config = dict(
    n_head=12,
    n_kv_head=12,
    attn_scale=0.125,
    init_std_qkv=0.0173,
    lr=0.000546,
    beta1=0.9,
    decay_fraction=0.706,
    seq_len=1024,
)
MLP neurons of a small language model. Each row is named by its layer, matrix (up: input weights; down: output weights) and neuron, and shows model dimensions 384-511. Each number is 50 + 10 x the weight over its row's rms, rounded and kept within 0 to 99.
After each neuron's rows, "fires after" lists the tokens most often just before its 100 highest values on Wikipedia text that the model never trained on. A number after a token or word is its count.

L2.up1690:58 50 52 41 53 49 44 43 45 48 38 50 55 48 54 55 47 48 56 37 57 45 51 79 48 27 47 55 60 58 54 55 47 45 37 33 57 59 50 54 55 55 34 39 59 37 29 42 44 47 46 62 44 33 58 48 50 52 71 43 35 45 42 57 47 67 59 63 42 38 56 51 48 49 59 46 49 53 39 48 59 45 45 61 26 62 54 63 49 61 60 43 62 38 58 66 35 43 26 48 49 51 32 72 64 46 48 36 25 52 48 49 73 69 68 51 61 27 63 47 53 57 38 37 56 49 59 44
L2.down1690:42 50 63 49 44 61 66 34 62 37 56 83 41 56 46 37 53 52 31 37 60 45 51 43 40 44 69 53 71 43 47 57 50 61 68 53 46 43 46 39 48 51 55 35 65 36 49 44 48 53 41 53 71 48 45 56 52 58 50 35 68 68 41 48 56 62 48 44 63 30 75 50 46 48 53 48 48 43 53 80 37 44 47 56 35 46 56 35 43 58 48 36 54 46 70 61 59 52 63 43 48 57 45 39 48 43 63 34 38 54 43 52 45 41 47 38 65 55 44 46 51 57 62 49 42 64 48 65
fires after: "the " 60, "The " 18

L2.up1787:64 46 45 59 66 57 33 59 44 50 56 62 52 48 43 60 52 45 41 56 65 50 37 44 55 43 66 38 36 41 57 66 49 37 65 53 55 53 67 64 35 35 34 51 53 49 53 41 33 46 52 56 51 42 57 40 45 64 30 29 44 46 41 55 62 68 47 51 43 37 59 59 53 36 59 51 51 61 47 56 30 59 49 59 60 41 31 69 64 60 47 34 56 51 34 49 31 46 46 47 46 58 38 46 47 45 63 54 36 47 62 48 51 25 55 50 46 53 55 53 42 52 46 34 41 56 52 52
L2.down1787:63 32 54 65 59 53 56 57 46 45 36 55 35 54 66 56 58 50 49 44 55 46 48 52 56 42 48 68 59 85 61 36 49 27 45 47 50 54 67 30 48 46 54 48 51 59 34 42 33 54 62 42 51 67 31 42 57 54 56 61 50 37 40 55 46 74 64 51 51 62 36 70 34 55 49 56 33 54 40 48 49 61 50 51 51 60 40 60 29 67 47 63 55 51 50 60 57 43 51 51 48 48 44 51 79 50 51 43 47 48 31 48 51 53 38 52 35 55 56 50 50 41 56 66 54 30 44 45
fires after: "| " 51, "B" 5, "or " 4, "the " 4, "Qualification " 4

L2.up1170:43 49 29 44 50 43 44 54 60 54 40 43 50 49 36 55 49 57 61 44 44 43 42 52 41 41 41 53 47 52 45 53 55 64 50 78 55 52 41 41 49 64 37 53 36 36 54 51 37 63 40 40 36 66 67 53 47 57 41 56 55 52 46 50 34 44 41 31 32 57 53 44 26 41 69 35 33 51 40 56 48 51 51 56 57 39 45 63 54 53 41 34 55 65 59 54 44 58 56 58 36 49 62 53 52 59 46 57 50 74 48 46 57 44 38 52 39 42 39 44 28 55 58 63 50 52 39 43
L2.down1170:51 55 37 41 43 55 56 49 54 63 38 56 53 58 53 42 55 49 34 58 59 48 48 44 41 50 23 52 46 59 37 39 50 40 52 42 20 34 53 49 60 66 47 48 44 38 58 29 47 54 47 53 63 44 40 65 49 51 57 42 66 48 53 28 59 46 61 46 53 58 57 49 48 63 37 43 41 60 50 59 53 55 37 43 52 51 58 45 45 54 58 68 48 60 50 59 31 35 75 51 50 45 64 52 53 33 61 50 43 30 55 71 46 53 41 51 45 33 54 51 57 63 55 58 35 47 62 58
fires after: "| " 26, "\n\n" 8, "Votes " 8, "• " 5, "- " 5, ": " 4

L2.up1509:65 58 49 58 44 50 59 56 43 50 48 44 54 65 61 81 33 41 38 42 68 59 43 60 36 39 46 61 28 61 46 56 55 64 48 50 48 56 54 56 51 54 44 49 53 42 64 38 37 57 52 50 64 55 43 30 65 55 63 48 31 46 45 47 51 46 51 45 44 47 41 60 53 34 51 37 32 76 56 71 42 40 68 38 51 55 43 51 53 38 48 35 67 47 48 31 45 45 47 57 49 52 42 74 37 59 49 58 43 63 47 48 82 47 44 61 57 59 50 28 49 57 58 38 53 44 37 43
L2.down1509:66 59 67 69 51 48 65 48 43 74 53 56 34 46 72 37 47 43 42 43 57 67 39 66 48 50 66 77 41 23 41 47 45 47 65 55 68 48 41 49 51 63 35 54 49 40 53 42 42 60 60 70 46 62 55 33 49 41 64 45 26 48 41 50 43 50 39 32 64 61 58 50 46 53 58 55 45 40 53 36 40 61 54 32 42 49 47 49 48 53 32 45 49 50 45 46 47 43 56 36 27 66 41 59 54 36 51 45 36 66 62 52 47 56 50 38 54 55 53 43 46 46 37 41 51 37 48 60
fires after: "| " 58, ":" 5

L2.up479:71 44 53 41 61 31 55 55 49 63 63 46 89 44 53 60 40 54 63 43 60 65 67 59 58 32 53 48 68 57 51 49 41 41 32 48 49 35 48 49 63 33 72 46 51 59 55 51 48 42 67 55 29 63 56 52 50 44 37 33 49 38 42 50 51 69 58 46 54 46 42 55 46 45 52 42 53 54 52 51 67 58 41 62 55 58 61 47 50 52 57 39 47 52 44 56 44 43 49 53 35 49 48 56 61 56 57 69 47 45 42 50 36 31 52 44 30 45 55 45 55 31 53 41 43 48 60 77
L2.down479:54 39 42 53 53 38 58 49 52 47 42 47 50 45 48 57 48 56 35 44 73 50 58 40 51 42 54 44 34 53 66 58 72 57 60 53 45 42 62 56 51 40 38 61 55 37 54 37 46 42 62 55 44 43 60 32 54 52 41 47 40 69 33 38 33 53 33 50 55 44 63 53 44 60 46 32 51 63 39 71 57 53 46 52 48 73 63 50 49 56 61 52 47 62 53 56 18 48 42 46 60 39 61 48 61 49 50 49 54 51 51 48 56 44 48 54 60 52 51 46 61 44 40 47 64 43 51 49
fires after: "| " 30, ", " 21, "\"" 10, "- " 7, "the " 4, "\n\n" 4

L2.up786:66 46 41 56 35 55 47 58 36 45 44 47 50 39 41 56 46 46 35 33 52 47 62 42 41 39 61 56 45 68 43 44 45 64 52 53 36 56 48 48 45 61 38 44 63 51 54 52 55 52 48 54 42 45 29 52 57 49 43 36 29 43 42 70 67 57 46 51 40 47 66 57 57 55 50 51 49 49 45 55 58 43 34 68 59 50 42 63 77 62 58 58 43 52 46 48 48 51 36 67 57 49 56 44 66 44 52 63 20 56 49 46 60 55 63 51 46 39 41 50 32 57 63 40 41 38 60 61
L2.down786:62 66 65 56 67 59 45 41 40 49 67 57 39 43 66 52 53 43 54 44 47 52 45 43 43 63 62 49 41 53 48 56 40 35 33 37 59 50 50 45 50 72 62 56 53 33 53 48 53 48 49 50 60 35 63 50 59 41 44 57 43 44 26 42 50 40 30 45 47 52 61 61 47 70 47 44 44 32 30 33 47 53 45 43 45 53 39 31 55 57 56 52 62 35 44 47 46 44 42 47 45 50 47 39 54 33 55 51 31 76 48 46 44 45 16 56 54 48 49 64 59 39 60 37 62 55 49 55
fires after: "the " 23, ") " 16, "(" 7, "| " 5, "The " 4

L2.up63:43 43 56 58 71 46 40 52 58 39 66 49 58 67 47 56 46 58 53 46 47 34 61 70 59 51 49 41 39 42 39 66 47 53 37 66 64 52 61 83 48 34 56 34 45 49 50 47 41 47 47 36 33 55 51 39 43 63 34 47 57 40 36 58 54 43 70 42 56 48 57 57 66 39 45 44 46 51 37 57 22 41 50 60 49 38 48 55 36 47 59 46 49 43 52 36 59 56 48 40 60 41 46 52 44 57 54 65 53 58 51 48 50 46 39 37 56 40 60 32 57 44 54 23 57 55 48 42
L2.down63:59 53 55 37 63 42 56 44 49 60 50 60 73 59 40 59 49 56 33 45 75 37 51 58 45 32 51 59 60 54 47 70 55 56 55 48 55 56 46 55 50 58 64 64 38 32 50 42 59 51 45 31 42 27 56 52 60 59 58 57 50 46 37 57 39 53 59 42 37 43 46 37 36 52 29 34 47 29 40 56 28 43 35 53 56 54 49 42 30 36 61 52 64 42 51 53 40 45 45 60 52 28 58 62 56 61 56 29 50 65 60 57 46 29 34 48 69 39 50 61 56 63 46 50 59 52 47 48
fires after: "| " 41, "- " 10, ": " 6, "\n\n" 4, "the " 4, "; " 4

L2.up2045:54 55 33 40 46 55 44 61 63 57 40 50 49 35 45 58 54 31 53 45 53 41 56 42 54 51 58 39 59 47 67 85 62 42 52 64 58 41 49 54 45 42 30 60 69 53 38 30 34 41 45 53 42 60 58 32 47 46 38 39 47 40 25 53 60 44 52 50 48 50 58 49 62 49 53 46 49 55 49 62 46 58 54 54 53 51 40 50 51 64 34 39 57 51 46 51 46 46 41 51 51 43 58 56 70 30 56 47 40 56 62 42 58 45 62 48 30 65 43 54 58 35 47 49 44 55 46 58
L2.down2045:51 42 24 46 41 51 54 55 41 53 62 56 22 67 52 47 47 61 52 34 59 61 19 40 50 50 50 41 55 58 58 31 53 48 42 53 57 46 46 29 50 39 47 66 55 57 41 54 24 51 61 37 68 43 38 61 58 63 67 46 57 48 56 41 31 88 51 47 61 54 40 53 40 52 47 43 41 48 48 32 46 46 45 54 45 27 49 52 52 46 41 63 55 37 46 50 50 46 49 42 38 62 40 40 65 49 58 34 61 59 39 52 44 59 44 43 33 36 55 43 63 53 56 65 56 30 56 39
fires after: "| " 56, "–" 8

L2.up1984:64 44 53 63 65 42 48 43 59 46 58 40 71 54 59 48 43 45 67 58 56 44 53 48 45 48 41 44 43 49 49 55 54 51 39 44 38 55 62 57 46 42 61 45 50 45 42 56 40 61 41 54 47 49 41 43 47 51 55 55 39 18 66 65 45 78 71 50 58 44 40 69 41 59 50 52 47 55 58 73 46 37 43 60 45 48 51 64 24 54 45 38 54 39 66 61 63 56 47 51 44 38 48 56 63 51 45 67 37 52 53 62 55 52 26 50 61 68 51 45 45 29 46 39 37 61 44 50
L2.down1984:41 54 44 59 22 57 47 51 46 34 57 50 62 41 47 41 35 47 41 55 55 65 38 42 52 68 41 36 60 70 33 51 25 58 67 45 56 57 44 50 52 53 36 43 57 54 41 56 54 29 53 44 45 56 39 49 46 31 35 56 47 60 42 50 42 40 68 61 37 39 46 46 51 59 61 51 55 33 42 40 39 50 42 46 46 61 49 50 66 50 50 27 56 62 58 50 35 43 65 42 45 55 66 71 65 49 63 51 49 50 78 44 47 39 44 62 53 54 48 58 58 50 54 58 35 34 29 60
fires after: ", " 68, "), " 6, "| " 5

L2.up1906:61 45 40 47 46 32 49 45 44 48 48 62 47 55 43 54 63 37 80 54 38 67 50 52 45 55 38 45 39 52 33 51 46 51 60 58 65 46 30 58 63 37 49 57 48 47 39 44 45 58 49 57 55 49 35 56 58 39 24 43 56 55 60 35 43 44 45 37 40 42 32 66 52 46 57 41 36 69 33 35 48 45 48 55 71 59 35 57 57 46 42 54 56 32 57 52 45 55 37 48 65 45 39 60 47 52 58 62 52 48 44 46 44 40 46 53 55 63 49 45 40 66 44 47 61 54 52 49
L2.down1906:47 33 36 49 50 60 51 47 30 59 59 51 67 50 49 63 30 52 48 74 62 33 62 52 63 56 50 52 48 62 69 26 44 32 41 52 39 56 44 50 58 57 39 47 48 37 58 48 63 43 53 63 45 56 55 75 38 56 42 45 35 50 62 42 53 52 37 43 45 42 45 53 50 47 70 53 38 58 42 56 52 35 48 42 43 55 48 69 49 43 37 48 51 43 41 59 28 59 51 44 45 44 53 53 39 48 53 55 53 35 42 60 45 55 59 37 66 72 44 42 40 43 43 49 45 37 62 42
fires after: "\n\n" 19, ". " 14, "==" 10, "| " 9, "== " 8, "\n" 4

L2.up1935:51 44 47 60 47 53 42 66 60 57 52 58 49 48 57 50 72 36 40 42 58 48 35 54 40 48 64 34 27 45 57 59 49 47 66 45 40 51 48 56 49 58 61 45 58 54 39 69 40 30 69 39 49 48 64 46 50 51 51 29 30 60 41 54 53 39 39 74 39 44 42 43 50 67 60 44 48 50 63 44 40 56 73 56 42 43 29 55 45 60 56 46 56 45 44 47 54 51 54 40 53 44 54 47 57 29 45 55 32 52 47 44 82 44 56 31 52 54 53 49 33 35 38 48 35 48 60 25
L2.down1935:43 38 48 47 43 57 61 51 47 39 40 33 56 51 62 45 50 53 59 53 63 60 45 50 60 32 66 70 43 50 44 57 49 55 43 41 42 40 56 36 43 65 57 43 46 38 34 58 52 39 76 39 42 76 46 38 55 47 29 52 27 62 42 65 62 56 42 56 33 38 50 49 26 50 35 46 45 44 61 52 66 50 56 44 44 62 51 60 61 55 45 61 49 57 67 56 41 47 47 60 58 46 51 46 57 42 49 56 64 58 32 51 62 54 53 55 70 41 49 48 57 44 43 48 54 48 56 45
fires after: "| " 30, "–" 12, "in " 10, "(" 7, "W " 7, "L " 6

L2.up125:44 35 66 64 67 32 61 42 51 32 35 51 56 54 48 48 60 62 69 55 37 45 60 56 50 54 66 51 50 66 51 62 59 40 58 48 64 59 55 62 45 32 42 40 45 55 41 43 64 60 50 45 47 62 46 57 46 45 42 43 54 54 61 50 48 38 54 52 46 43 68 33 58 36 52 45 50 61 54 41 56 56 39 38 52 52 50 64 43 36 62 47 53 49 33 42 68 36 58 47 55 42 68 61 59 45 54 59 53 38 56 47 62 52 41 28 68 66 60 35 56 37 42 44 70 40 49 58
L2.down125:58 56 37 48 65 42 44 57 38 50 38 63 56 43 53 45 49 47 56 53 68 47 61 57 49 53 48 56 58 51 43 33 61 50 47 54 45 45 42 47 42 61 52 75 55 32 65 28 55 48 65 36 72 48 55 66 58 30 47 41 33 54 45 42 58 41 47 62 71 40 71 45 58 69 58 22 64 55 48 65 55 51 58 36 45 45 57 46 42 47 49 56 51 43 44 61 54 51 49 51 42 51 57 46 40 41 38 50 45 42 39 55 33 46 52 52 49 53 53 51 48 55 43 49 57 44 52 58
fires after: "\n" 41, "0 " 17, "| " 6, "& " 5, "- " 4

L2.up600:54 46 56 50 41 36 54 47 43 28 59 44 84 58 57 70 44 45 69 49 47 45 57 56 50 52 51 67 54 66 57 67 32 58 39 76 61 39 69 56 49 27 50 34 43 33 42 55 43 47 47 46 62 57 36 64 59 55 50 44 53 43 55 48 47 49 48 35 37 50 34 65 55 35 58 41 35 64 50 56 30 44 52 53 55 55 49 44 47 57 45 38 54 44 55 69 49 49 41 48 49 46 38 60 51 64 38 56 52 70 53 58 49 45 42 46 61 48 50 39 35 43 55 46 50 50 49 34
L2.down600:52 45 51 58 39 50 45 45 49 44 64 64 53 60 40 51 35 52 62 62 67 58 45 46 50 50 47 52 54 44 56 64 47 56 43 52 74 57 36 65 44 51 65 52 57 55 45 51 53 48 35 37 56 79 35 56 36 49 56 45 65 56 58 45 52 46 39 55 57 48 49 34 37 27 39 51 61 35 46 48 52 61 51 43 58 43 44 42 51 58 54 44 40 51 44 57 54 54 58 43 59 58 58 41 56 53 63 41 45 59 57 49 38 55 60 53 47 62 60 60 62 44 52 50 44 52 36 42
fires after: "| " 47, "- " 15, "/ " 5, ", " 4

L2.up1869:56 35 38 68 52 47 47 45 49 36 54 56 51 52 58 54 44 63 44 45 48 33 61 44 36 49 37 34 57 46 42 59 37 44 44 66 59 51 85 49 58 49 58 48 46 41 61 47 41 59 55 47 52 49 40 50 55 54 65 55 41 33 50 48 53 65 32 46 26 40 60 52 71 32 54 34 48 49 39 55 57 47 30 72 39 61 69 61 40 47 51 37 44 63 66 44 38 32 50 51 42 56 54 41 45 64 45 52 42 63 61 41 52 29 47 56 30 54 60 41 24 46 70 52 41 47 60 48
L2.down1869:54 28 44 50 45 54 49 40 51 38 55 40 28 38 57 46 56 66 37 38 52 59 50 59 43 55 54 64 41 48 47 54 42 43 37 42 54 32 55 50 64 42 61 58 48 61 49 41 61 40 50 47 40 44 58 54 56 58 38 53 55 45 58 57 63 39 41 50 50 49 46 47 48 49 34 61 42 56 42 51 38 59 74 69 67 47 44 52 48 68 48 71 57 32 50 34 39 65 59 48 39 51 57 57 36 60 34 25 54 46 45 51 73 60 49 58 43 30 48 41 52 47 70 50 71 42 31 48
fires after: "| " 31, "; " 12, "(" 6, "Aud" 6, "L " 5, "\n" 5

L2.up769:43 46 53 47 53 61 40 68 56 48 37 55 64 48 38 50 36 60 74 61 49 51 62 47 50 58 57 55 55 43 59 55 45 55 53 63 58 50 37 49 44 39 50 53 48 40 29 37 45 55 52 50 52 47 44 47 60 34 55 28 53 28 34 57 54 53 51 50 29 47 49 53 57 51 45 41 51 72 44 53 50 55 49 56 60 57 32 53 56 72 41 47 81 51 51 60 49 39 52 50 38 45 48 51 53 57 56 33 48 65 58 62 58 48 39 64 45 57 52 46 52 51 50 48 62 56 48 61
L2.down769:55 50 50 46 23 62 42 37 54 53 47 59 67 46 45 47 66 32 46 54 53 56 65 55 35 30 64 35 33 33 40 47 51 61 19 36 51 61 49 50 38 49 44 44 47 39 58 57 55 42 40 44 61 37 48 65 58 47 65 55 53 44 44 62 55 39 52 36 58 56 43 28 39 55 37 65 48 53 29 39 35 32 62 58 42 56 32 45 32 37 51 47 49 51 57 52 55 60 36 61 65 49 59 64 45 56 56 49 65 49 39 46 57 45 52 62 50 59 69 60 52 38 64 56 48 53 52 16
fires after: ", " 32, "and " 31

L2.up83:44 50 55 41 40 50 68 41 45 68 51 51 76 59 53 44 32 59 63 62 54 41 56 50 50 56 42 47 52 44 66 60 48 38 40 67 65 31 50 52 41 51 50 54 50 52 45 31 52 36 44 57 22 52 45 61 53 55 59 33 51 41 46 40 59 51 34 59 47 63 58 40 34 53 61 40 52 76 44 33 60 78 47 46 64 32 44 56 66 50 56 44 66 50 52 58 66 47 54 56 43 48 62 57 51 46 54 51 52 48 51 61 57 41 41 57 40 32 59 49 42 46 65 41 58 43 57 53
L2.down83:61 60 49 40 59 50 48 35 45 52 30 49 63 51 48 52 45 49 43 55 43 46 49 46 56 53 59 66 52 32 52 64 58 61 49 65 51 39 39 54 48 44 57 44 55 32 52 48 33 56 53 52 46 61 48 24 56 52 42 36 54 36 54 57 47 51 46 51 31 40 63 48 46 63 57 49 44 65 51 49 46 47 53 47 26 57 30 51 26 68 53 38 59 64 34 42 65 56 70 35 36 47 65 58 63 38 43 46 51 57 65 51 37 50 67 36 39 61 67 62 58 52 49 54 45 51 55 50
fires after: "and " 72, "was " 5

L2.up1269:56 33 48 53 33 52 58 42 46 51 60 48 52 66 57 80 40 42 62 51 57 70 58 58 49 39 28 64 49 70 63 55 59 76 38 72 43 58 65 68 58 35 49 43 52 24 53 51 30 63 45 38 59 66 30 47 70 58 52 58 46 47 54 43 26 55 51 54 40 49 56 65 37 39 60 34 25 53 51 63 37 43 62 43 39 52 48 46 53 53 50 39 56 50 40 39 52 32 48 53 46 55 48 67 45 50 50 41 56 54 50 50 72 58 45 54 54 43 35 38 42 55 46 39 41 45 35 40
L2.down1269:42 37 51 53 36 57 53 51 41 53 68 54 52 43 56 57 41 49 56 59 60 42 57 48 54 37 47 46 32 62 54 47 46 60 60 55 49 40 63 37 57 62 60 50 49 43 32 51 34 49 56 61 44 42 56 75 63 40 62 46 46 61 33 61 49 62 51 46 55 46 48 41 52 50 66 53 52 46 48 51 43 51 52 51 53 46 53 46 39 48 41 33 67 57 51 64 44 46 45 64 57 52 52 47 55 39 58 35 28 46 63 64 29 69 67 46 39 53 49 50 63 52 30 68 33 49 37 44
fires after: "| " 38, "\n" 12, "200" 5, "199" 4

L2.up26:70 37 55 41 43 69 39 62 50 57 53 79 44 52 45 65 53 59 46 44 54 39 38 59 47 65 49 44 56 62 61 68 58 55 49 59 60 47 56 44 56 46 23 47 65 49 58 34 33 45 50 43 42 40 57 37 42 68 35 33 51 62 26 52 63 57 42 71 52 51 67 59 39 52 70 49 51 48 50 53 38 55 43 51 37 33 47 64 57 58 38 53 58 38 54 42 43 60 45 43 59 43 35 43 67 32 51 48 40 53 61 45 49 55 61 53 29 55 41 48 43 41 59 52 49 68 57 48
L2.down26:40 45 53 72 61 62 45 61 45 44 41 47 58 48 54 58 51 48 55 47 61 42 57 64 46 36 52 56 52 55 36 45 49 45 67 48 56 51 58 32 53 39 74 63 42 46 46 48 38 62 63 51 54 57 62 64 64 48 59 66 35 56 52 46 28 73 59 66 45 55 38 55 53 49 55 41 49 36 54 58 56 55 38 45 52 61 41 56 29 56 52 49 47 60 50 50 69 50 47 43 36 71 55 58 59 68 44 32 39 37 31 45 29 38 39 48 46 47 44 47 66 45 57 48 68 36 49 50
fires after: "| " 40, "–" 8, "the " 5, "7" 4

L2.up1917:60 51 37 50 61 57 41 40 65 53 47 51 60 58 45 65 51 52 47 45 57 44 76 67 37 51 50 55 52 62 64 46 40 74 42 56 43 51 58 53 71 45 50 39 59 40 36 34 29 65 46 50 60 44 42 56 61 57 44 36 63 55 52 51 47 31 38 42 61 59 55 55 48 30 78 38 42 53 18 59 41 33 45 46 53 41 64 69 41 51 46 46 64 62 63 40 43 51 45 48 37 46 47 55 36 55 53 44 60 72 61 62 49 43 58 49 55 52 39 42 39 63 60 47 37 43 29 39
L2.down1917:44 55 52 49 76 52 60 64 51 39 52 40 28 75 74 40 64 53 41 43 55 51 48 42 46 76 62 42 59 43 37 52 51 60 55 49 48 46 47 52 37 54 45 53 42 51 48 53 37 48 43 41 71 54 42 45 63 52 57 54 52 55 42 52 54 40 42 37 59 64 57 49 37 49 57 46 47 45 52 28 28 54 47 43 50 54 52 34 61 45 47 64 38 46 71 47 54 40 53 52 43 39 36 40 49 63 49 47 47 33 59 49 34 49 46 43 35 50 52 55 53 39 54 40 53 60 47 41
fires after: "| " 57, "- " 4, "High " 4

L2.up1925:47 53 58 36 42 66 40 74 35 60 47 71 70 51 45 51 39 60 41 52 45 59 47 43 41 76 56 59 44 43 60 44 36 49 46 52 52 53 38 44 37 42 55 54 59 48 58 64 48 46 44 51 35 63 44 54 50 57 47 54 61 34 60 29 30 58 56 50 52 54 35 52 25 51 52 45 44 60 62 57 44 67 73 59 40 49 44 47 48 42 47 52 45 48 59 49 72 52 53 39 62 39 51 66 49 53 46 50 49 50 57 36 47 49 58 50 42 45 44 48 51 47 59 42 36 67 35 43
L2.down1925:58 49 47 64 58 39 40 61 40 45 47 41 44 37 66 41 43 62 58 31 49 51 72 49 70 22 64 41 46 54 52 46 67 47 54 55 55 41 52 60 60 54 70 48 45 51 39 32 71 47 51 46 32 51 49 56 46 62 46 41 38 58 40 60 47 54 54 50 65 53 42 42 66 74 38 53 49 53 45 60 50 49 30 45 32 64 58 60 37 54 34 36 53 51 36 60 56 52 45 52 40 48 66 37 46 55 62 52 51 48 61 44 44 60 42 55 53 60 52 56 52 46 51 62 54 45 44 49
fires after: ", " 47, "and " 6, "but " 4

L2.up92:74 55 46 37 60 27 69 39 32 46 40 58 62 59 37 53 43 35 48 44 45 61 40 42 41 47 61 44 44 64 41 54 52 43 46 47 51 46 54 45 41 52 50 52 56 36 58 59 51 46 58 58 49 60 32 61 55 42 33 28 51 50 51 41 49 51 50 63 42 49 43 43 35 44 49 42 54 55 26 50 44 51 69 49 59 62 47 43 42 58 44 43 41 56 42 35 42 43 42 45 51 62 67 53 58 47 41 75 38 62 62 60 54 67 67 56 36 60 34 55 53 43 61 45 34 41 68 71
L2.down92:53 55 45 59 36 50 56 54 63 47 66 36 50 44 62 52 58 51 42 53 47 39 64 64 57 49 38 40 67 55 40 51 74 32 55 63 49 68 50 39 48 45 50 57 44 43 40 37 50 40 59 58 47 64 53 56 55 47 35 75 23 78 50 40 68 53 54 34 64 48 59 72 60 59 44 65 67 34 39 51 46 41 33 60 40 57 67 20 65 44 46 62 50 45 58 46 52 31 61 45 49 51 54 44 47 45 40 34 54 43 40 47 69 38 51 43 52 42 62 41 55 61 49 51 53 53 23 44
fires after: "| " 43, ", " 15, "the " 5

L2.up1898:66 57 57 41 57 49 48 59 45 33 41 52 72 52 47 53 59 44 62 55 52 49 53 55 49 57 49 51 56 51 60 47 47 31 59 63 57 41 32 49 59 43 69 49 72 45 31 48 48 47 65 53 56 44 53 58 52 43 53 45 52 39 62 35 38 56 43 49 52 51 35 43 37 56 42 43 48 54 45 50 52 46 55 47 67 63 58 51 44 37 46 48 62 57 62 42 54 53 45 47 45 48 48 65 41 59 45 63 49 43 51 75 54 39 54 42 39 53 38 51 61 29 57 38 59 51 42 32
L2.down1898:49 61 51 42 42 52 80 58 49 43 48 47 49 51 52 44 54 44 38 61 39 47 40 44 60 58 48 48 50 68 59 62 64 49 52 48 51 61 52 46 54 45 47 50 36 40 52 48 57 34 46 50 42 46 55 50 45 62 67 44 68 51 46 71 37 46 44 33 43 66 55 54 62 61 60 63 45 65 46 47 57 47 51 54 50 53 52 50 50 43 50 56 36 45 56 54 58 51 46 34 66 63 59 49 48 57 46 23 40 41 48 46 64 43 52 41 32 61 36 51 62 51 48 45 44 44 59 48
fires after: ", " 23, ". " 23, "2" 7

L2.up1328:44 68 48 19 68 41 58 65 39 66 48 27 56 43 59 65 57 59 41 51 52 61 53 56 49 42 47 58 53 52 40 55 58 44 31 32 42 50 44 47 33 59 29 48 64 59 61 63 41 48 40 48 30 58 53 49 52 44 32 49 59 39 58 49 45 49 47 38 50 46 53 54 45 54 63 45 43 50 51 46 55 45 80 30 43 65 47 55 57 40 59 46 53 46 71 32 59 59 42 61 69 49 60 78 48 43 61 37 53 49 47 67 48 51 47 47 53 45 30 56 47 44 53 45 33 59 32 45
L2.down1328:45 46 49 72 23 56 60 47 42 50 81 62 48 34 57 51 51 54 41 40 61 44 40 42 58 39 51 46 55 74 62 36 50 48 55 61 64 60 42 56 63 37 64 72 49 55 69 37 47 54 57 61 52 53 28 63 53 42 54 45 50 54 37 55 37 44 62 47 42 53 48 44 49 49 37 63 57 45 41 46 57 60 58 54 48 39 53 60 53 64 47 56 43 54 43 73 61 52 55 51 50 53 59 65 47 46 53 55 60 55 54 48 35 37 61 51 47 52 35 45 44 64 49 30 54 53 51 70
fires after: "'" 45, "| " 6, ", " 5, "\"" 5, "- " 4, ". " 4

L2.up999:42 64 43 23 52 67 45 56 24 67 46 43 76 52 43 52 65 57 66 75 32 58 64 63 54 41 49 64 67 54 57 51 37 53 36 36 50 43 65 50 45 43 60 43 52 44 39 54 48 39 47 50 33 32 43 53 46 55 60 36 57 32 33 43 39 63 64 40 40 43 63 67 43 73 46 48 49 68 35 62 46 61 59 38 66 49 42 51 48 55 55 58 66 49 63 46 43 52 50 54 44 51 38 56 42 46 45 39 64 47 68 56 62 50 43 57 50 39 42 48 60 55 50 49 48 68 46 66
L2.down999:61 55 49 37 35 60 43 53 49 57 44 46 60 59 41 47 61 42 53 54 45 55 53 53 60 44 33 53 62 43 51 57 52 59 76 55 66 46 67 47 72 54 61 40 51 50 47 69 33 54 46 45 61 36 51 53 56 30 48 37 64 47 55 46 44 39 55 67 37 59 59 44 60 45 52 59 54 50 45 39 67 58 54 44 52 40 61 34 77 45 56 45 47 76 54 36 37 36 29 50 44 58 41 65 48 51 60 34 55 42 34 41 54 30 73 38 43 51 48 38 66 46 37 47 57 53 43 33
fires after: ", " 49, "and " 19, "as " 9, "; " 4, "but " 4

L2.up963:55 53 56 44 47 37 44 44 44 61 51 51 60 52 65 64 45 60 55 40 71 57 37 60 23 50 55 45 46 59 49 63 50 45 36 49 49 46 55 49 48 45 59 57 68 32 52 54 26 59 38 42 57 39 44 38 54 49 51 43 53 44 52 44 57 43 43 36 45 56 57 69 42 48 64 40 47 58 44 55 36 30 50 50 55 50 55 59 44 52 56 36 54 57 39 35 47 57 47 54 37 48 36 45 31 58 52 46 44 82 65 53 49 31 52 52 35 57 31 38 32 59 64 43 39 50 43 41
L2.down963:41 47 48 48 56 54 50 45 76 42 63 45 36 66 71 58 53 46 56 54 45 51 47 44 45 36 53 52 45 62 55 59 48 50 55 42 63 44 56 34 40 39 51 54 36 51 42 66 52 53 42 52 68 50 52 54 39 52 31 57 63 37 47 45 47 25 58 47 33 54 45 38 52 38 52 52 48 55 50 46 32 37 32 58 40 48 65 39 50 65 65 41 38 42 48 53 59 32 39 47 43 52 58 62 50 38 71 59 59 47 47 38 56 46 41 74 57 49 33 59 34 40 46 50 55 44 59 55
fires after: "| " 56, "; " 10